MLP neurons of a small language model. Each row is named by its layer, matrix (up: input weights; down: output weights) and neuron, and shows model dimensions 16-207. Each number is 128 + 32 x the weight over its row's rms, rounded and kept within 0 to 255. Numbers have three digits each.
After each neuron's rows, "fires in" lists the words (lower case) most often at its 100 highest values on Wikipedia text that the model never trained on.

L3.up249:156143139164089076126104139131138090125159114076138153121169133098147127223098099097166080095156147156101094112154120107133115181171085095122166127146170125214159150047114115184171138094163068123179163106119096115168034111075083143125136127128130095130118155132161165117145120188146163067144170109119158132182111086137102175147100149127158065056099151111115111141155159089119063139202137117155148085110164123152118119143105178104114139153076123104114127071163108144139142176135124144142132082107127101092179137136150154157055118065121140083123126095062118157102131093084141138
L3.down249:120143107134147117143168126133129096121121129148125107094123122106097112134127135142104192157104137050100076106063070201111152177094140139127142065132145105082144138103173149091102131078127141114128139210105164130131164155130101160073065106134095133099219161138148156171207092193141066180152100197165103119102097114132131149166155107100129129151126167138143125137145115145154142117146109123109111185171138129144096110159108061169101115105123058160139106168072143120125162161127098133130095119122111162151140141175179131124093109093120117101077085136151092173118212124165161116
fires in: "a", "an", "also"

L7.up413:091095116166083120143194099131129149149132141114132112159155147136154107080173132155064158095093127154062109092138182086130100102121192142152213108146084124119093186140130118129115096092084172131128112161121126215094121111102162078113133170101065156136079087126088114123129169071047155185128105141119132133111137119136116158110168141108130176108154084084114134061129129180141132155108172090053143127157050128098093106076132176095130149143072116144133089120092134116115067074131130151087133133127147102128136141152124061181208076115157151155146126108108146167121107086100086107
L7.down413:114044163115136150142118149111103133127113154115141096131101082155160103146144044071164136121155105105143106109122090190089119181100110081170114063192108143091097131126128072163169170146110146116118091112173138165162160125125165117157162188168099152135175165118114114135134110113141101181111123103144180159144124074182126121082063152130160128148134151068120154091073066170146092124181148124142107153138130142133096154057122168134113202178102186110161116146122101092097140086141145117133124154150143098098133080132133151111135112077166132136112152151146163147117162164152089163
fires in: "the", "s"

L2.up426:120133079098099146123135157122118140117170141158108101103148131161094163163151137129080118176109147146091126116202169173112136157137106095169125184131103152169098151104167146120140130129122109075087109108102096079088100149116081092140129110152073135110110122089123070067159125144156107120127154120141162102208107136054139137203161111120142106178093163096064075175176152099124160147078134156107092099145106130170154140160122131135117108142178105093172129118130186094099153150170132095121131123079117147174161160118130114181127164127089047118123098132101124162111155148132079187
L2.down426:142109158166141093147139082138135154109117130073066108115095139099162166072161101142194116103124155131109182133177119126075103109140138121122117083117154158147117143162113117146163151187128169096070181136131104136174126085140203102139103143120128132150139156109150186147145090150110107131139084130132109096104146110155111096101108079123172132087183123099158175096102144098109163106127083148097130113118161102099130078164138121156103124148206111173127121102138167109111081155189151171124143111136120145169087142132120079120163161196095149137154120065116171109097116144082110106
fires in: "also", "development", "thought", "goals", "fundraising", "lafayette"

L9.up242:163157140104154175133103117117064106178090140142176097077151034075112120131119127136129133124155052088133141114091162146113123133151174156149161122143137130142123121144118151157086105091077166155132119107130157084082077091137143089098054155080109120084085090150096153179166130152097156143120123077201113116148066066157105169117110150126086165182134141146143092120163136121110116161102091170084173142165100113075090078111134133164142165132123120170098114120146168075170053136167120157136061141125154135171125118136147150180128022191101099123189159117087162123086117159146128125
L9.down242:134121102085120179124136086161137104099079152128106084085155133141134124104158143081109187149141093123108114101087157158145119097108129128137155091175117128075161160114058096102108132139086152091137120093091049157086141100198136141040141157118097159138115085125109062140116092175189102069147151178089159133133156140155165134074148159137100119125143130121156115155093158092129121144076138139129136123205091101143065137119098122114106148126188130114119124089146098135064111152182110144129128169066120118120156118102118136067157072111132128125077080127123109175096137126058130127
fires in: "his", "s", "their", "her", "its"

L9.up1432:122116051164127148181132084093094152129098186142161156133128096128137145141107087076187153105136111088133073154059096122072110078104175153182171140152163152097080123151109160117162101142139063069118139130116100129037106088163098029187159158107172089168091078131135169143138123128163162115056083097092162082074125131078141110124131141157092089101122141115129086156142093120151178131102149121165198162088102139170122117111096147136104118126162151119113147162121124114142113086168128097143170125091171149098145106139087086172149140132153150190107168106152182142075133177090138148
L9.down1432:176153104150181140103142113172138181124121110109162118147153108111138133068121192071062113140188138141110135151123107142123093184154125143162204137092105094138083134110143080121102158138099181154127135058112100123151130100207096064137117129113171121199187140076110177128143144159112132072151123123132129140088112122128158108147131081100113076198086142188121091108115182114119108159114083107133147142120084180197117066125127073130097125115140165142119129145104135157142132124142156145111176141168077161173107100168123125120082129168161090135111157153076155090193090135129163154
fires in: "was", "were", "is", "would", "could"

L7.up1424:166145082130116136134159128122137122192096119047060153153182116118081170171083088128116065075135141135087093114111084126145123109103137092111145102170099178155089118110154152112120137157143172117085131172130179142130110202083077116111077116082096106118117183082151114169164135117162079130130177131140146156128146134139093180153101197128109109157086112146068127140177106144121131094117105143105171078163119127130105138141116171084148083116036139092133161137130095159131112127095127145114112130116118111113150131176136085083181195121145156080160137136158086121104142121155114118
L7.down1424:125114101072208137118131173074159147123111117116106113148148134139137172138106104125134098083090109161094101108086122080140125100110140082084110116135119128117122096132081132148120144161159086178117084131160126134122129105140133137089102097108097137066130125170147102165119090094108134148089185108082214152167101072083118102098149143130082093112152135066101120214125139120140093159076130103154098135080095139093159133122108161138136110136178134107203115099191122096189113139136051165179112085113090149116141130147141149124157164179173163099183120143151158134084106139135151107
fires in: "to", "by", "with", "of", "from"

L7.up735:103190131091104189134099143151156165180136072139130128194110098158113104128138132102158092133157150118132133091144118089183138104118104156148167064131104094134116207128133086138109108103146197130152079161145095123189168181155169091137161065125118096114145151136080148086194120124143172092135194106099117189176100105114170101106168092113137103152160131083175081156130150113185169076114168131101141181103139130097158097133093083132152142099155167168174152107119056167148067113134105189135156155167159104161169112117037116143088147119120082203122129123130090089123107130098113136
L7.down735:142134096087132114183092110108164138166170148111095124183212163144159121183124112099178170144119112146129162145115147098142106148142154139118193109092204139166118079069146184121086158175145092108144104132180048110152173043127134160098162090129108125137106178119155107139083140132123101140144098087127130127082158107160157123094188142113116125121123095117175158142181129151103148147095115148044091148112107127093164166163120073132067101138138132073148193059097105149122069129099136169163097098123096145128079127130113165140049163075156116142185102150141153130083147129133162056
fires in: "to", "at", "through", "after"

L7.up1480:139150138080106094178179144119138111078155124141128143118118138109102107134209107133119148145136111126112109151153082131139122121124113159095092130127112148091152091124055125126157099165103179145149080099161157129140173136145113171138160113100125067172112159152135155105164183122171175145123169099103130143094126132123119124121155106095122131194096147118114116112208114225140146159076119114134168137103112119155119087184094135075133118118049129140130176106084134200079123104205089220134141125113128064103105119129143145132065197113106103143136144098159106185169091145086185130
L7.down1480:095159159057173124115092119187182165123131127126072133160141074195184180160148112101075096106146095143146128152170187162147154105134143148120128121190111145121102106152135149129164181124130137151144177148150115145156152086131133147122165134149151139163144107161210122143139105113132159097114096122057123120152124108107123180099127082161083128110113065144142099067142169115116117110134185130086115072102178162161137120175124158137113130102112126139120106144134118098118149110159109178134152130224093132159069097185172146084108113149138087076105116099129081181103125148161108054
fires in: "in", "at", "on", "during", "of"

L9.up331:156113136197098108132092145154175076094178116102129170083126128119110120121137124157144192100143153171034054143070093132122155152165119129067115081116103101152137075126122105098091089127150143162044097163120201107173107148075100129124125154089152111158142152173081127141133108118197090137149179076110126093188143118195083184102112219093181110133123169155133104142134116142148109143084133111143139074166114155106116115132117133171108069085087177092129116111044124093124139155128116108213095178137160099117099154135115145076132150097110142186137091141201151185144103093116141116
L9.down331:153114033068129138090102065092167142127134120146100105157107143132134100165105153138078143108120103163107093133092164073143108125142171147096094108089156140124138136149160138126178157157131167143163137121145106170147123149113171166148064096145131187151105151116143119128110097153099123106103140184110239120085110133094110125123117139117101141122136066145095138181147108172131144134134105089132151121116164126125108158157104116121110141133088116143101151103141107109168119129131114188105123125147113176088118090112130083179108113133097127151104112090146138111156055143137191119
fires in: "of", "with", "for", "to", "by", "between"

L7.up1134:071121110127085136130117084068139151133108190145110119125175169102123091120174130156087110156080064120186129151170170165138122122081163077142138167129131143145145123133163086148161096214153167114132159068149147142099167153149161168119068158167168094119075135126110128086097172132101134041144106128145082150092158145188139125104103166124133182154169109115134162109104172155111153106118158134097156145104158096120190074152122171143169116106104099122148134127103122212117126103148115127146134165108079161177114142097199072172143114150084102133108149137108073169163121147171165158
L7.down1134:113120145140123152110101166097161104121097071157153136101182133144080129108111065127160119165136110093124131169121056103113157175140158095102119144108094106120087153108170129145115064150125129208162127174125123166178158140101127133172129076188136133098069183142116090107113065133081134143102123147116153079142115159167105144095127182147126148130112037124137073110158117153150136122116157114065172127185103098127144123121129140069171142128147133094099211117059076083110085164145164075158119153139165100158081177112184121158148108155075181188105123085099168180126160098122126140
fires in: "on", "from", "in", "of"

L7.up1189:213103170080129107205100126142124148141101139153119154165117126125107095152157125130162143111128079103091085157108153142126106174127128111110149141111160110150135132128119076116145098120171148137128151142136178144131141120164127114139214087147122093126118088101060136085149152089167135091121146195088147117101117104106128136069150122082148081154142158154120111184151093162131097190104128194100214120113169131054093113113154136106162084157033090142108097103152114124106133144120192145146103090103091112140143103067099095160078161135157141168124156131164076132104159117147132185
L7.down1189:090132137122140168168086085122136198069082140113144069099141085116138181190163098043073118143139115114115130135075136139150133118151074178130120059118061109126140169133152106058161125106121109115169124117169171130116185098164116129101128133125065170126091153129204091171132137178067108123123075114102120129137161087122146117140108107105072140134101086112117108093143167172172134155125134098103113068099083035166124077123165107131098116158156063108099117168147138108097159159128132116159170173091149126128124087152153127123062133125129091101110108171114119117160110141166118087
fires in: "to", "on", "of", "by", "despite", "with"

L9.up215:160109183202186159116143069168152161178085148091161200120086096129136130094150175107128107143172134164125106146139141070152122140129123152111154140079134090092111139088132117140074155104109105123101116171160100141159136130156166064120043180131149143094134111119129098129134170139098117107124182129206114157131010132123073052178160147147130132166138134106181151075166076124115110138151120117136172128161165108155123125171121143182061117075113132136129125161049103147125131184148072118152128143171091085103095085141108161160167100111065137143106108135135152112072128076128096126
L9.down215:102121161191127122131115109106102119118073144158190136138141134160070161122138181123107102117130050121157110100105168222171170096129108217145138093123121108113100118165140110089174099163132081145146136137116127120121133131158102172158097164174099104137167071134158217122154175106105141106150125100141121142156084158184133118159190131118122142141076170219146098105114059118103060127120149145125122124191091098145147161143069090162099177204141136192182046157127140102134155113141115080156137098159141088125117086120129135138179113188173186202095082129112043138131140131179132123
fires in: "a"

L7.up1401:135189105169131128135111148153144085146113158145150170125084108090149147127139086153086122147124151185127145095178163096129079129096169119148172154243110102067144079110064163114144132145113157123139114185164141183137154123106132187144127137169127100131156127143113107120132149054173159075162130168108050108156167155137081152150120115118115158160110145050139172157160107159167179145106109173086108133113107098055096103118164168076110128119142126113180104091125135166186113105127116127111114172108192155175177142137124151159092133116115146174160109098142145117133107107102096152
L7.down1401:065083121129079123129119167097145135082137103125170112163102131135184172070117091147106103145158092117080088142152093168182065101100122121130142100227111186188148184133079064129102129135105130133131101150099115156153185117124204145123149126182079118138147129114102109123133113126144135123131148164081121100083100121130099086069124136097137131166118088109098114180108076143121170090158077145061089184115089087180084132094127114147078137147141109159130109150113138167113072112147128094099112082109160101096095110111163120159133131077141107165083141151101090176136150117149096154
fires in: "the", "s", "for", "to", "on", "of"

L9.up585:134096126080069094159161103175118108116153100137132116097088132143118044088122080126174070073152129160145129059099170063090122125105195104158182045167131147127132102140037107066152134128122083117115083108171131113165103139185136150153131158078045078102095158174091161148160120024135141102170133158105142091126173127087119097121155140180114107154047094106065120106096116104075113099166133154124111170143146172099140146089174123132154099148148110081130134139119130130114130090120103117145110089111111125130089091125130109156067118193138155165126126101217131130132116174113094121
L9.down585:177186157111113093096182106122134125110130114114092169121117148119120108138135164071156101125067137136147140147066132147140095176045110133211162107137080150074146044101085066114078123125148125133070137183073107145135139153088171192125155140143070165138067089153103117117060098165161101120110132114121109124166090083134121101105108164157133131130132182088138097118125126140135137132174124124128125149139111080092099160134119067128109148117204111116196153120123130130141118139154157115122094118139138136139090054092155095129100154110147117178071130118159145153081132104130082141
fires in: "to"

L9.up184:097106127156109086179126121154106149089057111096170188125125161136163110107160116086167138137174142126126131129188175206150119138127139094140099166097137130109133088118120165137117201119167176140144168131166117145098185143137141146131078148136171125090055110077132096115095088073108093094123132123125090135166203093104122069122117121178131170106084124114113210105174112153151136214151151149082146179125128075131142055125125143135137174168102077184141142084125145172093143071157121124101122130094097147130185141103217133167159098110130082143144146159058116181105168161101174095
L9.down184:185104126068190113119084104114099132105114104100208131137175156121097200149136122063105107106121122138140125091170077095088135058110159122170123125129112094077120086185106140083157127057110140105081111128145162181132121144155130113135081110166057178067095113125132107126079097117091161160159144134140098128185138155119163112069123152155175131128061062083136166147039082141112108121167134135157127116123134108124167122064166161143123131163122133124195099098104138079119029171120133101099198087106080149146135061130114141123125090154163155147104147143106110159110124115111117128
fires in: "the", "no", "to", "by"

L9.up92:113124105097171101092125130079162113176140107176131122130123093045146191124166150101124110139211153110070085095099105117161160137181178123118110123131108119120143146159147127135126139141089117161087095172095114157109184140180093106137150130125145089155162127103158135107083060113145135121118077151073099105115100113104135074192115131166093076107201121095154089104104174087100155090092122143142182097147118186115113186097140118162106170107104179098091118124134184106146143082091122085161167132111136113127057114125088143119098090118130217130165143101148086105121110160113156110
L9.down92:087112085127140045133129127090136121112072137191117112135091141160095182101127117130126088150120164168142210079087090122143120134099125127103095118153138159127177123183137152098117118148082143150098098125101095094116121138084122119115170131140088166065083152168126137143067110171189119079148087167109129083089103151128158107133128102098093170115140132089157106109058101116076047069131144093175143190112101115113099120083096139068144141141118195163134136110114143101100104110061190115099156151115148183067133076128096121108078132119095126151095113150117097098125104176094104100
fires in: "is", "are", "were", "was", "be", "not"

L9.up520:099173123093116161133009128137130147122103125139132121130088146139165153109074086069133139088140104141145114132053140111110143082127120123116142101196139166168167121127084146143128176143091129117170153168169170098162174116152147151057097088169099108123062143132177101095061148092111158118087111148090217111140106131152139126095147183064123164156069150107104132154152134143178106104117110152127115183081108161179156153137117109181141144158119082121129148131093116123166129128079088115143119114091158131167092112077169112144086127070156105139146179125154094114138093114115155145
L9.down520:200164128114161170137100115153127204142171126083118083128141172159165156130083158130127077095109107134161125190152109118161182145120109084155128141096091115160108085179051154069089057125089120118159167152133164165117171129172142101147152118164070138107163158137137143139101100099122153146147165186154163092166152125061163077117108144167148139132139135096191119121135146106120171139173146134131095136128136095080144109111140113103117141107074147115157081142102149128124124123171138076034109159081163194128109158152129104094104156114116167150156142116125164103117110116138181183
fires in: "from", "to", "of"

L7.up15:094151110116130117089147122088134171106133115107139117101103109100145194154158146081102136089136127166117103147072071145040166119121182126142143210126137159119141112102156057084095104126107123153090104104116095134068165154122157145077121073151113100126149090095114098168078149175148132117125161050152121132122054061147134134132211125107093062103117141120128110096108098117150142099078130148150118153126210154085129136146119148073161132127166161113077121123170124184176164165145126090097099142117155067126140186219131114106112177078120090134098090146107109147103150079160131135
L7.down15:120145143105130142125169082192098085148152117192127097071182148120101175222056133105074166140132144107103100090094114098085143149141136112135134108101152143073145124123073088081163202071147109130174134116116118104072130108126162126173115119176122104142171177140133102128121092149080121109101170120134142077124136106161184120161151095143163119168125093130105098127177158160145139071119130100226094110112183095122157153099158162110191083103122078111067099215202154175152101166077142137127091108158102119151139135107201140103125125160101110139112170106158165079098139168094155144
fires in: "was", "has", "is", "most"

L3.up416:100132147151140147146152077139111189176136144185173164137131130138171136116083153108113106066103153083107128134100144164066104147097157173097108119092133152122139159126157134121112134107109081101144139178158084166086093167141185114183145252123093107155130067180169156180152096091122137162096077114162113143090088136165095055089164138164129071144169093148162143076128152126063103222195123153095156158142123089160128175092120138146136148108149112109121147132147144155131090122198176146176078109141157116101163083162135134104125135145156171094152177097105146160156098108132062106
L3.down416:139087157160126063136158128110141141125117104093062146110116132101161121210170074159150115177168108138214112114053112115167133136125188146098131089150134128099127140107131139114118170148159125128173129127143169150101101086150102156100107039089149146120107169145150136117108128238182086114126102071120157141160118126148111179170077052063138111116100170121129117088117175106138130126140119133147138150138073180138120134129112101118123139170121109141141119126121099097180172167130109144104151128114115137081141061133151121113057126122155129191138155138132086129168112165131155176
fires in: "not", "also", "and", "therefore"

L7.up811:062037089128152142153131127137157143140097165178189095117167127158141107151126091109111140127145074118083115181093189074143165119100198132129141141152100093156143098178123118132171104134154125120101139169070174130143147144134083130135113142151125105131062118109096084137116131169068102084139093186159117101131181076132136111150109094157119148195154075090066090135129169088113118145083172093202172155083109127150127178079095156149085127111126077150102112127122122062085178146122158098127156110156134146126112182162149161112119180076163112182093119141131098080074135146124051103
L7.down811:145165104084101174159123075123113126121127152126159086128110124094148128137096115122104140150083115148129127099105114107097099086081174188133146097071122162134156157048115158167142126103160032120096102098105093098169149193117133163137117112113136166129072121141111111142145102089159144216135133145143135070087119118056153113141130148137160101116166159082103160195140159146135151162137068095166072097134109123129113098135109191089144110171147169159147136011152199134191083140160137106109083116184136129097156123139098116146142177085111084147146105130186185116172152132152092183
fires in: "were", "are", "was"

L9.up110:165096146141108091206097118097088111089128125184189115080148132107174172102151089090125091130094142137116119173123175127096156113135132119179157098100147128101156065158082098134124154139070152148132111130085072208161173203122135108157097111141114128106125099107120145021067096157110085068140128093138102100131128154132134061083164155198111155125133091148123076124130126079122121141117086152128128121120101123114080121088159128144017205191094147177172139116126152164136186131107106167158124128107159109104144122114143130203139110117182151177122088188097116093127142168090132121
L9.down110:165141088099191158130207114136142140117091157111182131144146113140148145129134098154080139163138119108119130165127200133126168107104137122108113194083100113148110093130091107089086083131170154156142151100122131166202070130139150077117138140134157123122067099133110070108114120090175077181101135133097099115143154165096132074066134077176103104136187142117126113070175140132159154090162125168147156138183105086048105070152108172049123162146154128140180077069178132113158156094161141084135156119053109155133079212075133171127060093115163083172177088107153141104091180156100136124
fires in: "in", "the", "courts"

L9.up1034:111131128104170117130168155146198137117147114135161107142096106164111135190147147150121118148132117063135094139073107169064106104129123090115101165074115138114161132111139120119136083127107146126099128135103113137097097172125186048207150098131134115133132090136120103144160104169093061060085190108130145093138162114108180196101107128127167131074132065113094146071121088050072128179152129141138146177119104095062138119150122112130144166149110145135098106160196132150204121159139143135142136168067117104113148124168114135171100113156128147090095112142095178123122090190094145109
L9.down1034:137136106147133103078157135168096096140126099154105088081163146176082090161125122137077120159120171134155159099144107116126104150152129092150128153093120096101137130087108178168119134080143091058168096174150139150086134124148139053124126134081110087198194144120156170115188106172125042149107155097121078115120182128182214116080094167176131156150099119125092155120146108078117141154097145093162127167076080107142077094118075171096107132148124147167121145176089094153119123115188124083156084146195162126143146118143128175165094163153113095139171094089191140139090066126121143144
fires in: "did", "does", "do", "could", "doesn", "was"

L7.up458:113092080126181152152137084111093159123120132113061139138115129095094184124097143170169099087144098141099081141091102165119162120129110110125083097191157089142112115068153167116107151166110109113139104133186177126131172208074087148116094128153074061190097145107075115130188135119168138055139119146191181117110170131112202141105145149164125134138183094161120105172132141123106058105105071189101095117143162153147107121136107089118105175150105098107146129151141124138128103148138164120165075150102181155158095128106090072130057141104115118134085115121152132111108186150135142136
L7.down458:166102116146090120121105123149125155167092146143105138148162143094166091087131109121164188063150125174135165115157080107085089103106184090118165142182120134137150154144085109199124131204106139131156195091107166054150136096089159094148096093096168180098134154113078120081079103083145155162121074148136111125115165145120104133136152136100133058077103171124102151168158156157116110116089102115169172184070125151035094155139127177198152120087129139140158121101065103140203189147140093115155082129157101147167118121163062106202171114079138117164105152139169087155137147055127095146
fires in: "to", "for", "in", "of"

L7.up37:151150143090129152141189194138146113090124118109103073163150104130133103142169066220129147182175189140141078160140152189126076105149132181161171134142068160160072133149142220110141122090123213061107168181056105169187128040064192089129158148118150116184161132109116137146121155118165085114143139112100119156114157071137125152167176147120118091124163130064139115112135138105137147113107117151108101143062141088133140114105153091153164131121096145132146103131143129161161095093133087153071138077192182125138178101113132054150127095098140122102210139198101099126135144164125148122
L7.down37:052121165147124203145115139143133151124113095072161126129118075088102152086107095108133119132130138108115132163173114125121048130081191082092122160191100122130127106127164117147142139104107149095117073095133168114190129147130183134109224165158132138121210146086087135122106121096155102173140147128181092123161170108131119114117143184130090150109128138123135163122115091057156108108097133144174101143106093130113063162094087124101085222129133147085083095165101169138126139110170089117121097081194124146150109182151180094141109108095065121135108140160116166169119142176136091172
fires in: "his", "s", "a", "her"

L7.up479:135125118098158112111157146132102134149161102191141059092168050099145122120125099126119162153117187139115189131068147167126158165153100141090108174123144154151140147126169223147152071118112143135106101118144166149146103159159091135139164186138162076166115102151097063152116164134122062104171128159108115197146136127091134132050143138097127156121146089156146133142119184138146107136099126119192197124140119104118158110138164097126142060137121126113068106146102101124141169144175198141111136149189080083146164105114122193092178097171104144197125117130116083122061082079125126146
L7.down479:161145094067128116107122117101155133158159117118129155098130132176098096153127130143169084139094164119076163109108089085085177118143149091114146157167053145123158164180124068167157152118106043131088130120150130098132114091089118163108097131165118144098132111086205151134088095112162103164128182070094180127063111090138067149130124091125181182149135111064110111232144168173137125104161128146183105214121132156092133169118128142095119142132164158126146091149158110072110145120161136110194101163122120115136140094173123139132130088127083109120106070122122149110102137181100159190
fires in: "and", "or", "personnel", "of", "by"

L9.up1237:122100104089183138161076155142136122134157157194134093120160192178194118141140133097118140092106212151127090121113128140101145145103127121155154128177178083091140092099111125084138125198071132117140107170147122096032135097150148104105074121122131085092127127197112096110050163105148155063185110061069185144095144097150138124115177135092136066134100114113102120119088135135115197148178159135139138160084109105098104169047127131105099131094105139193063112163092136121182137164173125148076157118151113076058105134114138101094128088128110093167114125112123167084149131174150152138
L9.down1237:116164131110206099114078141077122119105126194137160121255117112092156124121063117111130161147134112125098129085092129095156164149183138123149143032120150127143135175149105107124142119134167136095136162016134104169139193034113176162010043114082136119145135095167136135117152103162118169181172149108150115116142122080092162139127125128122138171144111156134135059128178135089139180112067130133152112157101112127195096153124126098161114127167139087197115133126147077071177180113115121144116177106186120096117171151139142189119175113127118120098088144106144107159131076144140073120
fires in: "is", "was", "were", "are", "derek"

L7.up220:119142112113114113169179107106184152161172196113094119137137168131123096205169186131159130139139157114171057152086155113151088149161150157153126110137104154189123180122127151150130122107115147173137123125116075154085119196095090158132092135097147086168091141114153169146130166134132144066154148162154124202168127080093140162119140139135112121131064086078131198067117145107057120109138084102109066106062133108211133050155132102086122071116093130123160135126157154162129117133134084097129109187070193183106079174151148127133088119053147123153075088147108143129152139135077141097
L7.down220:087088136133102137141095064146115110093102111129157109103159112098147132131119121066160200160100096129090137160110067159137109151160100096143138132178169127135138177107120144122121171155087137151109148165180148148160114110143148132109192120161123149129064142139131159128140095125157157129158177102164142183149145074141176127140142140107135158135144136167079121111113072137213134110099147149172106196163099097137126139111138147148167176135131149113103177069112097148203158085168105144154141187140138085107162088082187154131130174118145195121126058120113119101126170156120130078
fires in: "from", "in", "of", "gas", "website"

L9.up974:123067038142098163154122164180118065126122079097125135160151149158189154139186141156165132065153108062120043083070126130136103134143166153116189129174134111101100126120102121140096103123151131134137152160153165197070162084125170093056193145169101063086144037110179082094099112127163175197114117108149165141188096116034181113126140169139115116093146159168124113125103130130106080120185092103128174114139163119101144138065110136089145153160160169141053169108092131144189173136108091133131141150146092130144152146170177134145071121099105150092104109174103118127093128105102154101
L9.down974:119160139089162103171076126119166120153167141141108184046124131124142191138143103161118097106165122099138118150087215122162158111079130192147091045133112095122155121113093145101176153132116136138128144101066099116155193096160188115171146129106114070145163174139106098174144130167106179115083101167144118124127173106138144166105117125155137131099142141134114071119115133162127112066087125131110124104150103143120153106085092101125146152092176135149150176144147154098158132150143104129124159160116102130140070130150084138158134156068092206143131147144081077127088129095119105112
fires in: "was", "be", "a", "being", "of"

L9.up54:137121098127143117136164175092114171089167057143095180076101077122117121150132111126015137162154133159141152121074181087078149127083169110058140185116196098177156086177111117084162140134071133144130138081152132139088150143101110126118127163153146069142058126095110120111135142127118140086037154182120115102097147132137076175158096128108194126120125072144104096096084145135125140124149118140166138129112140141140148154098109140088160090178127100163079109067128114102127163091118161154103065125122139115157153134138135148175140097108131129104121157134106141133140081092135083092
L9.down54:153138091102124091133057133085118135081082143140159113115182141069122110180188072125110140091158167144109122121156047157130122160147121086050139102090099096130075151108105144058189108082123109070070088109134080128073081151153109182133075087122163079090121096095173116099143114170150147174153105117141078172087125133144091148133125088103102107118174173098118168118157162126063113119135104179102107177131191169156087144145164127100126136199117158124066054136160134153164134113212186098088096137091119092111158148130133147155136074116118092142078140101101074092093079142156105168
fires in: "of", "to", "or", "upper", "themselves"

L9.up35:165169144142129139139138179085136130111152061178098191066162080122095071157131111163168124089100131119104088095044067140127184082125124095148091120138104178123189093107103163091132159169135165124104081180124143136133193085053125148157162129118161138141064109140122126119065104115079156068097103143122148100169080081132170148154156192183144151117109177144157135155133097124123155074105139118130203142122136140098104128115114136162112113142104175123056102065173121177118104120132193117135172145119151141137165131149093059173135179122129150092116124085146123094192133119184138200
L9.down35:144220105125115115125138138067127140089106070141161124118162090125135136133106137099131129103119090122144107125084107088145166111065179148124145076094131083067091144139123152112123140158112098107082128080117125185123111106111091116156087135128152100129138125146136115156135114145131096137101138081073141129132126090141113104103109108154082169167168110105133103178090172181125099134132135081139168193136178159103127144097127185176126113155160108134134132151137135082163135117098184127086166147112145165082114126157085082134158127106087061188090184134161141135156103185136085097
fires in: "to", "was", "by", "would"

L3.up774:168144165117090141148098139133155109104100118143139150135156194148102069106087140125102115072195146108157163147144118157176133160113104083128088115196172156165110120122095109183158136203095149200146130246091076103099111133135080146147099084165158057132083091136160116083153201140145114099152108124173103183100182146130157115127127204117088110147135097127171123123128166152130128098155103155074156131171133180111061211137106107184092106122119098115129104095190194140131119135133130157139110125127136093150162177125083145094076125142151064093150145108142124149158149133091184166
L3.down774:079148148190188191128071158084150095081131129126061137102106136203074111085100124078077116166137185170094093112158078152127148124146124096114131138107109114139116136085095128086136185147085177111131098062085179146167109108157126151118177082105117132140135106077127190150105124155124134082153121072066110147128097105149062145179157104160090181143120123209130072157090122156116173109157112175100129161127084180139116124079091099160110117056113130119134206185076120122166155168115170106101098127124106169109094108170167095106106132191090083092138090092135077126180152089068125105
fires in: "a", "late", "may", "april", "march", "an"

L9.up53:103116142107155110132162168103148133176173115111142129108105166122151101110126121068083088086094109116131124148163130131166142114134156166131114124145153098090111135122141126125158103178047137141120125126112116178170072156149193085168063112143095103129107139117124163090101171088128161125147198133157072084174125167114091062153149114180140183173093144193137156142170141059118146165101141180141147168118181126119143132119072116145115196112119197152089132102104140122134167144096152165162123092139171126131134152187149078143124111046131134158137116130086117149146124156085125181
L9.down53:110141099086114112117108094156133119142133044092129145087075093137157148059167147107094081112176079087143077105112159124125109101126083146146144143149131085127113101134105168123158091126114122161132152065109139193131126152167152162069134086125088183092111140145132167107113156130150222123154154135117099144162189138108132145130182170155131136153100168089121105178156098074095089188135117111140129154152144134087194073096122093082168145090188133122109129120117132107100185095162151077118085146094100133130112155159123114106137087091122169192181072088124109117131108075139130192
fires in: "on", "in", "only"